MLP neurons of a small language model. Each row is named by its layer, matrix (gate and up: input weights; down: output weights) and neuron, and shows model dimensions 48-143. Each number is 200 + 30 x the weight over its row's rms, rounded and kept within 0 to 999. A neuron's up and down rows have the sign that makes its largest values positive.
After each neuron's rows, "fires on" lists the tokens most often at its 100 highest values on Wikipedia text that the model never trained on.

L8.gate441,206,236,157,197,244,244,253,184,173,229,195,209,228,226,187,198,230,214,184,136,154,188,228,187,203,210,198,149,214,225,219,195,206,217,153,220,186,217,138,181,200,195,171,223,256,188,200,214,202,184,200,264,151,206,223,240,215,250,160,213,177,219,211,238,125,208,205,151,209,229,217,206,210,172,173,184,194,215,173,177,170,204,228,131,147,177,199,160,202,182,153,190,155,209,240,193
L8.up441,240,245,193,213,279,205,229,163,214,191,211,209,184,190,198,233,204,216,233,241,180,168,198,215,251,205,152,246,216,218,215,232,228,238,188,222,214,184,161,187,151,194,226,172,175,219,198,195,163,221,234,218,219,198,195,208,213,234,145,192,205,162,224,199,201,208,232,249,203,172,190,197,193,189,207,238,193,201,162,235,200,213,182,235,137,172,236,251,182,221,192,179,261,220,211,217
L8.down441,157,180,195,166,145,146,239,193,224,169,183,208,288,216,218,188,182,173,145,170,198,173,222,231,196,196,233,194,241,143,174,168,164,151,166,207,202,149,217,150,229,222,198,235,186,286,227,190,139,205,195,166,193,220,137,193,182,197,225,199,206,192,214,187,172,230,179,183,197,186,191,246,220,199,195,162,196,176,203,195,161,193,197,235,191,159,196,237,230,237,189,176,190,213,233,134
fires on: "=", " ="

L3.gate463,235,183,184,203,207,250,270,257,199,169,159,196,213,158,242,199,191,164,157,190,227,207,231,200,247,160,202,178,190,195,253,224,257,191,211,154,162,206,251,199,217,239,196,237,221,211,220,160,222,260,181,206,200,204,230,183,233,198,170,218,148,234,221,166,231,193,188,246,194,200,208,212,228,227,172,198,189,257,199,237,226,224,229,153,186,234,227,218,179,225,220,175,150,196,193,185
L3.up463,252,192,159,192,211,240,213,204,204,165,212,222,169,160,274,197,203,211,215,232,195,233,206,207,203,165,254,203,188,230,148,260,219,268,195,249,176,185,228,258,277,186,175,236,212,190,210,202,163,166,184,205,199,221,147,177,227,162,167,192,183,211,202,185,227,198,228,242,165,226,200,204,194,199,222,215,169,190,209,239,204,212,215,200,228,196,164,256,173,195,227,175,252,191,176,154
L3.down463,233,228,189,223,229,230,195,230,232,189,166,191,244,177,268,216,240,191,189,181,210,160,165,172,224,189,209,228,231,239,250,188,189,149,146,124,151,231,246,136,178,221,187,165,170,180,205,145,258,200,175,203,185,218,273,224,221,193,194,189,188,221,231,226,198,211,201,242,194,201,182,248,243,191,162,163,227,246,210,182,200,215,167,198,174,228,214,219,227,194,216,201,176,170,220,205
fires on: " F", " aff", " Brig", " el", " pro", " St"

L2.gate363,170,127,206,144,208,255,215,212,211,175,184,198,207,198,190,203,204,179,253,235,216,184,196,218,259,153,231,144,215,175,207,170,217,212,181,170,272,185,190,200,213,215,207,236,233,222,213,187,202,188,164,169,242,167,197,192,162,159,192,204,149,257,185,218,170,235,172,176,250,210,193,212,194,197,180,184,202,202,226,248,197,167,204,217,234,193,131,152,235,133,199,198,179,254,194,148
L2.up363,209,240,194,164,187,181,221,208,163,204,208,217,220,188,141,161,195,165,262,183,215,198,208,207,176,179,218,149,192,212,183,191,209,195,175,161,183,171,209,166,211,201,247,232,218,213,145,188,201,178,238,115,228,180,149,195,147,165,195,189,173,245,184,192,194,276,199,184,200,186,217,204,199,215,184,193,271,207,189,206,191,224,164,180,220,193,202,146,187,143,192,207,166,263,222,240
L2.down363,134,134,228,228,171,209,214,216,212,228,207,166,202,168,214,154,168,214,186,158,167,209,210,206,195,192,159,175,179,234,184,254,197,228,188,234,219,201,206,182,196,234,191,183,195,158,240,205,183,237,153,178,167,221,207,182,192,151,195,165,258,146,153,160,174,210,162,218,209,137,232,257,155,214,185,190,212,168,218,202,187,202,187,182,267,240,216,242,227,193,218,250,196,181,200,206
fires on: "k", " service", "m", " member", " Av", " place"

L7.gate182,168,186,246,211,207,201,184,168,204,193,198,194,214,175,154,189,195,182,225,172,249,157,222,193,238,161,136,134,120,179,213,127,185,147,177,174,218,207,194,228,209,196,205,149,186,186,215,169,205,199,211,138,232,188,233,191,219,233,204,188,213,226,219,220,184,183,232,170,239,211,232,206,203,207,235,179,164,137,194,207,182,199,210,236,226,200,162,164,183,243,143,212,197,289,168,219
L7.up182,179,186,163,222,172,232,207,168,171,194,219,226,233,248,162,171,191,202,192,210,185,169,198,181,179,189,189,149,199,167,213,239,177,235,220,201,217,214,227,198,130,131,209,171,146,176,203,204,187,197,248,148,247,168,159,203,203,234,214,223,168,189,222,235,202,212,221,230,211,201,190,271,225,175,182,160,207,216,138,208,209,232,192,132,168,203,226,208,201,210,229,199,200,200,207,215
L7.down182,133,180,181,185,168,244,198,199,232,251,143,193,218,255,199,141,188,222,229,188,185,217,196,174,182,184,244,149,195,195,215,163,204,206,163,205,224,175,208,203,227,233,196,212,243,231,173,156,184,175,194,270,195,197,206,190,149,148,184,209,205,231,185,186,216,197,193,226,182,151,153,276,239,142,164,208,248,206,164,159,190,234,186,203,220,195,265,228,199,137,221,186,233,212,180,244
fires on: " of", " for", "\n\n"

L10.gate92,206,211,159,176,267,217,188,230,232,217,195,236,204,187,180,228,178,219,182,231,220,175,200,264,207,265,231,215,201,186,211,207,241,266,181,176,237,156,283,159,193,232,198,193,212,188,188,214,197,126,158,202,169,172,194,203,185,217,239,222,225,196,179,199,160,249,238,244,190,202,180,203,186,223,193,173,211,224,200,203,222,213,153,143,194,171,263,212,231,211,206,147,213,187,169,177
L10.up92,164,158,220,218,177,244,174,192,207,198,163,209,191,174,180,160,220,129,216,205,239,222,218,268,220,237,180,191,229,217,185,237,206,189,130,255,164,171,180,201,219,178,247,248,188,198,172,193,173,236,221,238,144,214,152,244,174,214,195,235,268,280,215,219,205,167,199,222,210,195,207,237,185,194,226,197,170,183,196,172,177,179,219,214,182,275,196,221,264,180,205,190,176,187,227,190
L10.down92,205,154,239,196,229,249,229,184,167,182,202,228,166,209,201,193,212,212,168,150,210,219,200,244,186,231,201,220,238,213,185,209,232,261,212,183,177,168,211,241,211,147,181,241,177,182,250,191,213,198,197,165,174,182,206,216,165,174,220,194,202,246,215,252,185,213,181,175,211,201,223,206,206,162,236,182,123,139,242,200,201,210,191,189,182,140,221,239,215,201,218,177,191,249,210,233
fires on: " 18", " until", "19", " since", " before"

L10.gate112,191,193,210,237,192,209,176,200,163,197,235,189,147,273,170,205,211,217,192,200,226,199,204,203,174,195,225,186,211,189,218,227,257,182,197,231,252,162,188,188,186,214,200,186,170,188,195,259,187,209,233,186,175,198,179,225,218,197,187,142,202,203,198,190,165,230,230,221,177,245,230,217,212,233,286,174,217,206,191,215,244,122,192,193,186,192,210,244,161,164,140,183,199,255,204,155
L10.up112,227,205,217,199,217,154,201,211,137,164,216,168,161,238,209,185,205,155,204,207,232,212,211,196,182,171,149,184,190,211,158,269,213,221,211,128,168,181,212,155,224,181,208,274,253,192,224,267,228,209,232,202,121,226,210,224,188,188,244,220,200,185,205,284,233,170,229,164,164,160,216,202,204,177,268,214,152,213,185,191,212,217,207,148,194,210,157,187,222,204,115,203,207,254,216,214
L10.down112,166,234,189,185,170,224,205,176,199,240,160,223,154,178,196,200,208,211,203,169,162,210,200,192,180,226,220,241,278,239,201,163,191,176,215,238,203,221,254,190,198,209,275,169,242,153,184,194,189,190,196,222,230,225,212,202,189,207,212,233,259,208,187,182,123,221,182,221,252,237,161,201,235,219,158,168,192,236,242,214,212,194,210,221,223,197,218,210,133,208,242,209,237,129,220,151
fires on: "-", " |", ","

L3.gate476,188,218,183,197,199,161,189,203,241,230,229,209,206,237,157,188,227,169,231,254,236,169,236,151,223,168,197,188,176,216,245,207,229,176,208,238,213,236,188,161,178,195,172,210,248,172,224,202,186,228,172,189,231,222,201,240,195,248,192,245,174,194,169,223,213,208,220,171,215,164,150,212,153,169,202,207,172,172,247,136,214,222,239,202,195,242,191,198,194,143,216,206,159,198,186,210
L3.up476,206,184,252,180,205,197,208,178,261,214,188,221,238,273,235,181,205,168,217,215,184,224,236,226,171,223,188,260,199,226,168,185,241,227,257,185,180,210,181,204,194,96,176,135,231,162,185,225,196,182,205,204,266,218,214,241,173,241,192,229,210,173,166,195,184,176,200,183,256,137,215,219,158,169,192,185,186,197,209,155,214,200,206,261,204,205,146,196,227,147,210,192,212,192,150,182
L3.down476,170,135,192,232,205,204,169,182,215,241,221,175,214,208,180,232,228,211,195,223,155,182,159,219,156,194,247,164,206,159,194,231,218,265,191,225,197,185,185,199,215,228,245,227,169,181,202,209,213,229,175,221,193,210,172,150,206,205,165,139,217,211,197,188,238,179,171,176,209,119,176,191,233,251,259,231,231,193,222,224,180,141,180,222,168,177,190,192,242,217,191,227,192,246,230,188
fires on: "e", "es", "ion", "ous", "als"

L9.gate210,181,213,231,204,200,183,198,175,157,226,249,226,205,261,190,211,214,176,182,200,180,183,212,245,212,209,224,200,137,193,216,241,199,181,234,194,220,200,236,156,184,231,220,226,171,244,262,202,208,150,192,206,177,164,176,226,175,207,201,171,187,237,170,174,112,164,228,188,195,219,162,215,185,250,275,221,180,262,134,240,184,242,215,149,179,169,213,198,156,169,215,158,198,215,194,209
L9.up210,201,178,192,191,193,215,196,221,179,191,201,166,155,234,134,244,280,137,216,180,230,204,157,203,202,198,169,153,193,206,289,195,213,196,143,176,223,210,179,204,185,254,244,214,199,230,225,249,224,219,176,224,183,160,219,149,193,158,223,196,231,187,225,215,222,145,202,223,239,185,182,206,206,124,228,161,178,225,207,204,241,192,189,198,236,198,184,207,233,192,185,231,184,171,185,204
L9.down210,170,155,152,236,186,245,180,212,162,244,234,224,170,172,193,197,187,182,203,187,196,177,175,226,208,251,215,268,188,173,195,175,208,189,147,234,242,198,190,165,175,229,231,201,174,208,201,219,173,190,203,205,217,205,192,177,185,161,207,149,224,193,178,197,242,209,241,207,179,191,221,253,193,104,208,236,199,176,239,235,235,182,175,216,252,227,167,203,244,160,241,214,187,179,156,188
fires on: " the", "-"

L7.gate576,197,178,143,220,217,201,198,218,204,226,163,191,203,176,166,163,191,156,171,177,180,191,158,148,162,195,196,186,183,176,216,237,217,163,209,220,226,254,197,208,188,231,243,216,248,215,209,204,171,188,185,166,228,226,231,168,215,234,141,193,227,217,224,178,201,183,232,190,207,257,157,191,232,177,148,159,196,200,205,112,209,187,164,285,141,178,203,221,204,201,224,235,188,213,230,196
L7.up576,178,172,243,173,209,193,194,221,219,204,237,208,222,164,172,194,181,224,161,172,155,148,183,238,122,216,270,190,241,144,183,205,159,232,188,185,192,204,201,199,224,213,188,195,166,186,268,157,147,238,157,235,188,229,121,178,128,163,205,185,241,191,192,141,117,216,210,209,217,210,209,197,200,202,187,213,195,216,209,163,187,238,176,223,194,162,189,223,247,205,201,204,196,242,181,199
L7.down576,179,211,206,149,166,212,234,181,223,162,208,227,242,176,221,218,227,150,219,240,188,224,199,230,178,174,215,174,163,254,200,200,183,232,138,235,156,164,244,184,199,214,199,220,188,226,169,226,192,203,203,244,227,167,194,204,183,216,239,154,210,215,188,227,160,172,188,275,139,177,244,163,168,233,197,169,174,153,212,181,275,149,192,165,249,255,178,190,202,179,191,293,167,190,200,195
fires on: ",", " of", " in", "us", " to", " named"

L10.gate567,198,229,219,227,181,235,210,202,229,251,203,186,220,253,176,213,175,236,169,235,209,133,146,149,194,165,231,212,195,200,192,159,222,169,216,212,178,228,246,203,129,206,228,209,236,181,190,222,197,135,182,223,219,164,200,226,219,211,190,211,161,169,233,168,159,199,160,197,281,200,212,211,185,205,152,171,154,222,178,200,188,170,199,206,176,169,198,177,239,158,139,163,184,156,201,246
L10.up567,212,170,165,227,195,214,197,216,216,193,218,176,187,221,168,212,155,216,113,184,176,204,193,222,187,227,181,223,225,167,205,238,179,195,216,191,219,207,204,184,228,191,202,209,201,166,213,213,174,183,159,226,247,175,210,205,146,222,192,152,202,271,180,181,155,249,212,209,220,175,199,270,206,173,206,181,236,181,171,112,177,182,202,172,217,145,208,203,190,195,180,161,222,218,135,294
L10.down567,235,270,199,185,230,177,169,210,232,194,150,203,189,195,179,220,165,221,161,191,218,207,198,136,199,173,174,206,161,140,217,219,155,174,202,197,186,226,199,201,167,214,211,199,180,231,223,213,235,189,190,201,207,224,239,261,190,181,182,159,160,151,249,222,214,216,173,172,193,195,175,268,196,220,175,254,197,217,219,169,230,209,235,156,222,193,203,219,190,178,191,180,210,125,180,180
fires on: " in", " of", ")", " for", " from"

L8.gate229,198,199,185,198,206,228,189,199,230,278,185,209,187,220,180,213,167,225,250,191,180,195,161,178,194,179,215,150,160,176,226,269,245,177,190,184,178,255,206,198,209,208,200,245,216,179,221,212,156,164,224,209,178,180,209,253,184,207,159,208,173,245,204,184,201,210,157,181,183,192,159,155,273,213,272,241,170,169,192,219,188,226,225,260,175,235,207,155,211,187,155,189,205,259,165,193
L8.up229,227,191,225,186,155,173,238,227,183,213,195,251,187,214,164,186,217,173,213,171,171,252,172,217,202,168,236,191,193,188,219,238,187,218,235,224,192,122,141,174,192,197,178,196,186,190,175,214,254,182,215,141,187,220,215,235,165,198,146,168,226,210,260,183,178,205,190,215,218,277,180,200,159,226,152,238,231,185,202,207,233,138,211,178,155,202,198,250,247,224,173,207,192,211,203,187
L8.down229,231,218,176,189,239,220,188,163,211,192,227,157,211,223,208,230,181,197,165,212,183,197,183,225,223,230,194,178,163,159,183,227,177,166,231,200,164,216,162,205,209,206,210,207,202,229,184,215,174,147,245,217,208,189,175,257,214,177,194,215,209,256,225,231,216,168,236,175,189,197,181,136,221,263,221,199,158,202,186,176,179,224,166,212,125,195,206,185,222,276,199,155,212,198,187,205
fires on: ","

L2.gate33,200,212,225,236,176,237,168,190,156,218,169,180,206,208,185,208,262,191,207,151,223,170,212,220,271,214,114,219,213,199,241,211,220,190,213,130,216,228,245,211,205,248,192,202,203,225,229,213,155,189,175,198,167,226,225,213,214,270,213,185,207,184,211,166,128,154,221,225,218,196,229,170,185,173,175,186,171,204,201,236,206,265,220,197,175,193,186,227,167,121,240,186,204,230,151,135
L2.up33,158,206,209,259,237,213,184,237,163,254,178,185,218,191,189,211,214,220,193,213,211,159,204,214,251,234,168,209,148,224,229,144,207,204,195,141,220,201,233,207,182,167,228,206,216,256,229,221,193,240,210,125,258,210,220,212,219,195,192,244,182,164,202,178,152,193,251,250,209,230,258,184,218,191,181,207,181,172,181,196,188,236,213,236,191,190,163,226,189,152,246,204,185,170,159,135
L2.down33,205,161,189,198,219,187,165,187,201,210,188,207,240,248,182,183,179,207,210,204,208,240,225,227,161,184,199,156,149,183,216,224,200,156,192,246,162,202,98,218,211,188,185,171,238,222,173,241,230,253,221,236,236,186,242,188,143,151,168,238,241,149,118,270,211,221,215,213,207,234,178,223,271,249,223,213,234,184,168,204,220,136,217,191,229,211,175,244,176,218,200,183,215,199,187,259
fires on: ".", " footballer", " ."

L9.gate204,239,225,155,230,163,191,198,217,134,159,155,165,196,179,129,219,188,216,212,227,213,173,130,185,155,200,200,188,184,219,205,237,190,190,237,214,191,200,166,265,225,245,209,257,213,210,168,176,157,137,175,207,183,165,230,211,212,173,195,198,190,213,222,202,193,195,136,199,180,158,171,187,224,194,116,237,138,193,209,147,181,146,243,231,153,195,171,195,213,165,166,161,239,174,232,197
L9.up204,168,148,207,168,147,189,160,259,238,240,227,204,211,166,125,199,231,189,199,212,179,241,177,198,220,177,183,251,183,201,249,188,219,185,148,211,215,167,209,184,171,231,217,177,210,216,224,220,195,123,273,195,160,262,162,207,212,168,172,194,255,155,230,200,194,248,216,210,222,189,247,175,203,171,211,224,230,152,203,262,237,188,218,194,160,208,196,230,221,112,166,182,220,217,183,207
L9.down204,211,211,188,162,173,244,202,174,172,224,154,152,192,212,177,215,265,184,187,196,228,219,185,236,173,185,191,171,148,195,185,201,205,201,202,214,146,174,213,196,163,205,252,156,200,256,195,199,210,152,195,146,197,156,225,187,202,155,216,186,206,115,155,202,182,204,237,131,212,206,194,105,209,211,202,149,204,161,210,211,212,199,167,224,187,256,203,258,226,193,199,190,139,178,140,181
fires on: "=", ",", " such", "ly", " =", "ara"

L10.gate42,141,211,168,166,196,226,142,196,179,213,179,215,236,206,187,236,232,220,177,185,267,265,251,186,230,204,188,151,168,221,233,159,178,245,214,160,204,227,245,169,230,214,254,202,158,196,162,190,202,194,234,175,254,218,231,184,181,197,191,170,171,220,175,177,196,215,210,197,240,208,152,221,199,199,207,172,153,152,212,236,162,162,218,170,229,229,223,178,228,213,158,202,223,196,217,163
L10.up42,147,195,179,211,183,183,222,189,239,192,208,237,204,220,201,158,155,255,211,266,199,135,199,149,159,215,150,202,169,204,190,232,194,222,217,178,199,198,268,216,234,233,200,216,173,197,154,208,181,144,313,210,158,185,209,243,160,241,192,236,220,245,174,227,149,186,239,194,198,199,185,179,170,169,228,236,212,205,185,218,213,171,271,166,189,195,227,206,179,224,146,237,220,206,158,203
L10.down42,205,159,252,185,209,221,248,192,245,215,190,177,172,223,211,177,193,203,191,217,159,176,218,234,213,192,214,287,218,205,165,286,202,193,195,179,212,198,206,203,165,247,183,234,224,189,232,202,258,172,201,199,201,188,237,204,201,193,237,236,236,237,177,213,182,167,209,206,191,177,213,239,214,197,216,200,234,216,198,193,224,252,185,190,213,155,219,163,176,250,201,236,221,248,229,243
fires on: " the", " for"

L3.gate603,206,198,180,185,241,216,212,201,201,219,185,204,211,164,182,184,216,226,228,158,246,158,200,205,224,254,174,175,179,178,237,190,217,190,272,178,246,217,219,213,223,214,164,196,182,170,192,194,161,193,174,178,171,201,188,229,201,215,190,205,221,226,206,193,165,227,183,167,244,185,169,274,158,164,260,201,172,226,190,185,179,211,216,190,195,171,182,174,125,230,166,206,176,257,231,194
L3.up603,153,148,197,213,226,207,212,209,248,202,193,239,207,207,131,217,179,247,192,177,230,200,196,204,211,204,209,210,197,224,245,224,261,220,234,170,184,186,225,247,170,178,169,176,225,164,213,208,179,275,214,164,220,181,238,211,143,182,224,190,214,237,152,202,161,183,164,222,220,242,166,191,143,194,224,262,172,187,207,238,187,228,213,248,208,177,199,158,183,190,205,222,240,250,144,171
L3.down603,208,203,280,242,212,155,212,222,190,157,229,188,187,180,231,178,242,192,164,227,207,235,194,190,170,257,199,225,193,235,165,211,176,223,234,205,194,190,192,214,232,185,174,214,215,260,216,201,236,198,194,198,144,210,164,220,250,129,160,227,200,210,238,150,196,226,204,229,203,177,207,243,196,210,201,203,200,166,210,241,194,192,180,159,202,203,210,248,192,213,200,186,175,229,180,195
fires on: ".", "ff", "pha", "us", "ter"

L8.gate490,187,231,195,205,127,188,167,181,217,179,193,186,233,159,148,195,203,210,228,197,212,266,207,198,171,177,223,210,165,222,216,176,193,257,206,200,206,219,278,173,206,230,248,198,199,199,197,224,149,226,171,193,173,181,231,211,217,240,253,223,230,165,212,206,147,223,224,241,199,198,279,189,179,190,209,149,159,168,189,135,195,181,226,188,159,211,186,245,203,209,230,166,215,196,207,164
L8.up490,192,184,181,187,186,226,172,201,198,220,237,238,226,203,207,201,173,207,193,225,243,182,200,161,192,156,209,217,188,295,167,227,233,250,224,220,164,166,186,197,257,238,183,234,223,218,157,179,210,177,191,219,185,156,183,207,211,209,184,244,195,198,252,176,166,203,276,281,203,204,202,153,195,209,200,241,170,262,212,204,253,159,182,220,132,201,210,165,158,188,198,159,212,224,165,196
L8.down490,219,205,153,158,210,204,193,210,226,191,162,170,145,139,234,201,202,193,190,204,195,217,166,178,240,222,207,198,156,210,157,267,202,204,194,162,208,213,259,225,220,217,215,189,222,226,144,197,215,141,205,181,203,212,204,253,201,177,161,174,247,200,220,192,229,174,241,197,177,230,206,198,221,204,241,216,208,237,200,144,215,174,175,181,155,173,167,158,180,212,194,202,212,199,242,227
fires on: ",", " under", " of", "em", "port", " for"

L3.gate626,249,198,175,137,196,230,197,220,180,170,231,194,164,232,199,210,182,245,193,200,224,171,210,175,167,207,207,145,163,213,128,205,278,227,207,158,209,215,186,215,196,195,165,217,200,191,179,204,158,157,202,219,162,217,196,247,199,218,230,172,153,178,189,218,169,227,169,187,229,183,199,246,227,174,235,181,198,212,193,196,165,201,217,185,146,124,185,226,229,208,181,238,135,195,179,192
L3.up626,231,208,165,168,232,228,193,232,175,161,187,240,168,252,153,184,184,178,189,235,186,170,203,188,191,184,204,208,213,213,162,176,188,228,170,212,194,197,158,157,173,227,176,164,192,172,185,220,175,211,224,221,174,233,255,229,156,224,193,193,209,190,228,195,187,196,188,186,229,248,217,255,202,212,265,184,147,217,202,211,205,208,249,208,139,213,208,186,256,208,162,188,171,230,169,182
L3.down626,178,178,241,191,176,193,184,213,182,165,230,214,140,261,163,146,251,168,146,243,172,224,177,157,189,175,234,246,241,197,217,147,154,197,214,203,196,199,155,140,223,204,194,163,168,206,198,215,207,207,195,201,224,213,255,220,196,182,186,245,231,163,187,203,274,195,207,189,187,211,187,193,166,227,180,151,212,202,185,193,199,216,222,223,171,210,212,263,169,186,180,191,220,200,196,216
fires on: "=", "ran", " Eastern", "th"

L9.gate123,160,210,153,188,242,225,170,217,212,225,182,163,171,228,269,241,211,208,213,211,185,193,190,257,173,172,194,142,178,202,177,182,205,248,213,192,175,190,221,195,264,188,239,223,199,161,166,229,176,199,224,152,229,145,245,200,207,235,188,159,209,192,208,230,180,279,218,184,196,200,183,294,230,204,190,228,170,205,214,284,175,223,212,210,206,190,169,206,206,192,155,227,247,203,170,182
L9.up123,185,203,182,184,186,142,160,244,177,228,179,202,230,143,256,145,223,239,228,145,179,209,227,161,220,175,217,228,225,149,218,179,169,209,209,183,189,222,209,202,230,222,206,201,152,243,221,217,205,193,238,211,171,212,184,202,201,197,185,154,202,205,195,209,190,223,197,253,208,202,261,216,198,218,149,175,215,154,212,173,228,242,230,169,202,202,228,218,179,179,186,249,201,202,165,156
L9.down123,176,246,239,206,252,218,182,198,238,223,182,180,154,221,161,181,236,194,231,205,272,181,176,200,143,198,210,156,184,255,186,214,217,206,193,207,189,224,184,225,184,176,195,188,194,171,202,172,213,216,193,175,235,187,177,205,207,169,197,253,220,187,157,154,224,213,237,168,167,207,174,218,156,156,218,235,176,214,291,213,241,225,181,228,220,175,196,220,224,257,197,227,178,233,221,218
fires on: ".", " the"

L2.gate388,257,264,217,178,196,229,159,186,204,174,190,216,168,219,153,206,192,218,219,168,173,228,229,236,205,207,211,166,190,247,242,200,181,267,209,190,186,164,200,231,152,239,171,205,221,181,186,229,201,190,206,226,211,235,252,181,259,195,190,163,193,230,193,214,145,269,177,185,238,220,180,177,197,245,195,223,141,173,199,235,207,220,226,167,231,199,188,230,240,212,197,195,151,266,203,158
L2.up388,217,236,160,203,236,216,184,169,222,158,156,200,206,231,181,231,247,194,250,209,234,225,212,171,200,221,181,275,228,192,244,150,172,200,229,215,137,229,193,220,182,203,201,172,220,178,151,212,165,223,160,162,225,215,167,191,213,232,219,209,149,224,167,233,212,270,200,218,169,232,220,230,163,215,181,234,201,183,184,254,207,256,212,213,222,228,198,238,218,193,236,197,183,208,198,155
L2.down388,203,177,163,206,224,201,214,168,185,196,185,221,250,221,174,225,225,218,174,194,205,153,195,211,207,196,178,272,235,161,203,188,218,250,226,218,153,213,210,172,192,193,196,204,174,184,182,177,166,230,200,169,240,171,191,167,192,230,254,247,207,204,134,209,192,229,198,203,185,253,194,226,178,240,160,191,244,174,218,225,205,237,242,205,210,207,230,288,220,181,217,212,197,212,220,185
fires on: " |", "=", " 2", " ne", " 1", " Apps"

L2.gate229,245,162,256,170,214,193,165,213,240,246,223,193,220,233,201,200,258,149,204,193,211,158,137,199,259,172,235,239,230,217,178,236,183,230,261,250,206,260,177,194,160,169,242,144,188,159,234,189,197,222,225,178,214,209,233,178,184,232,169,211,219,131,184,149,169,165,241,185,239,215,184,200,205,163,162,177,186,216,177,193,185,195,194,163,175,229,188,145,232,225,198,268,232,208,201,201
L2.up229,195,191,277,200,183,210,144,170,163,211,205,187,209,233,219,206,205,169,190,181,241,159,119,201,230,202,166,198,163,241,201,190,213,185,236,199,189,218,189,267,186,159,217,137,176,180,204,227,215,201,219,154,192,237,211,193,211,210,177,164,242,179,128,165,219,168,233,164,235,196,150,173,185,147,108,220,202,232,182,193,147,189,190,175,170,191,164,184,214,237,194,236,205,214,203,226
L2.down229,197,201,223,237,251,195,199,196,171,154,201,230,230,193,237,154,193,204,205,202,184,228,195,229,144,258,122,211,178,172,189,188,236,160,173,179,252,230,212,191,178,208,187,230,192,260,135,224,133,206,189,186,202,194,174,190,219,174,238,175,235,191,164,216,219,197,180,202,198,187,200,262,231,194,107,141,205,196,189,210,224,223,202,228,203,204,148,196,206,191,228,150,183,197,181,245
fires on: "\n\n", "ion", " live"

L10.gate260,215,164,166,235,299,159,196,159,232,201,213,246,162,163,158,241,132,216,240,198,263,167,194,281,222,210,221,151,236,213,240,217,228,197,213,172,159,227,171,206,196,200,204,222,232,192,186,175,257,175,180,165,180,156,191,207,231,196,198,166,183,223,217,227,216,246,218,217,201,173,238,212,218,222,215,194,175,180,204,219,185,206,148,173,193,197,119,197,203,148,178,193,224,152,226,229
L10.up260,265,222,224,168,216,252,152,186,204,173,203,168,162,180,194,189,192,156,162,170,218,165,246,274,231,183,190,139,224,235,140,252,156,276,203,188,234,204,206,233,214,253,163,170,213,122,210,155,182,203,222,201,197,166,203,192,198,244,229,228,224,245,194,179,230,135,199,181,203,173,164,254,215,218,254,243,185,245,192,211,225,196,161,198,186,213,221,185,209,236,237,182,149,155,236,213
L10.down260,180,153,234,230,246,241,182,239,220,226,202,245,190,191,187,152,213,218,198,223,249,207,211,191,212,196,242,221,226,223,162,180,209,179,194,161,166,202,155,193,147,200,144,212,207,160,251,219,244,139,161,238,178,156,181,224,268,215,172,165,149,191,197,161,197,194,214,202,188,214,217,230,212,234,145,218,231,201,240,189,210,224,202,162,269,183,196,182,170,192,189,180,195,243,191,236
fires on: " 18", " New"

L8.gate125,234,157,203,184,265,249,219,178,238,177,175,160,169,239,217,246,197,208,201,173,239,196,216,209,229,230,236,257,170,239,184,283,245,173,238,222,188,239,207,205,227,218,239,219,208,191,199,216,166,174,175,172,160,207,192,191,189,232,212,154,182,226,258,209,180,208,219,212,203,212,212,243,179,184,215,198,187,183,179,226,185,199,218,185,150,196,224,160,221,194,152,219,191,230,229,175
L8.up125,203,180,219,196,223,187,196,241,207,197,203,205,200,208,169,159,200,149,212,156,230,227,215,168,207,201,222,160,221,201,206,191,222,199,192,188,186,158,175,149,212,159,173,185,200,211,211,239,177,206,193,152,183,231,149,221,155,222,183,210,249,178,210,199,211,219,198,196,210,112,153,180,163,190,168,167,218,190,182,210,203,169,173,164,139,186,241,178,193,198,123,182,126,252,214,205
L8.down125,147,177,208,271,240,194,192,193,216,204,206,158,173,184,211,242,185,238,179,203,163,194,242,203,172,200,224,223,195,223,199,222,265,226,179,243,178,197,230,222,148,243,198,197,222,152,188,233,196,182,164,202,196,176,209,209,167,247,200,219,201,178,225,220,174,259,193,218,210,159,208,222,204,190,225,147,248,156,162,143,210,227,165,188,215,170,155,169,226,244,239,159,253,216,189,208
fires on: " (", "-", "=", ",", " of"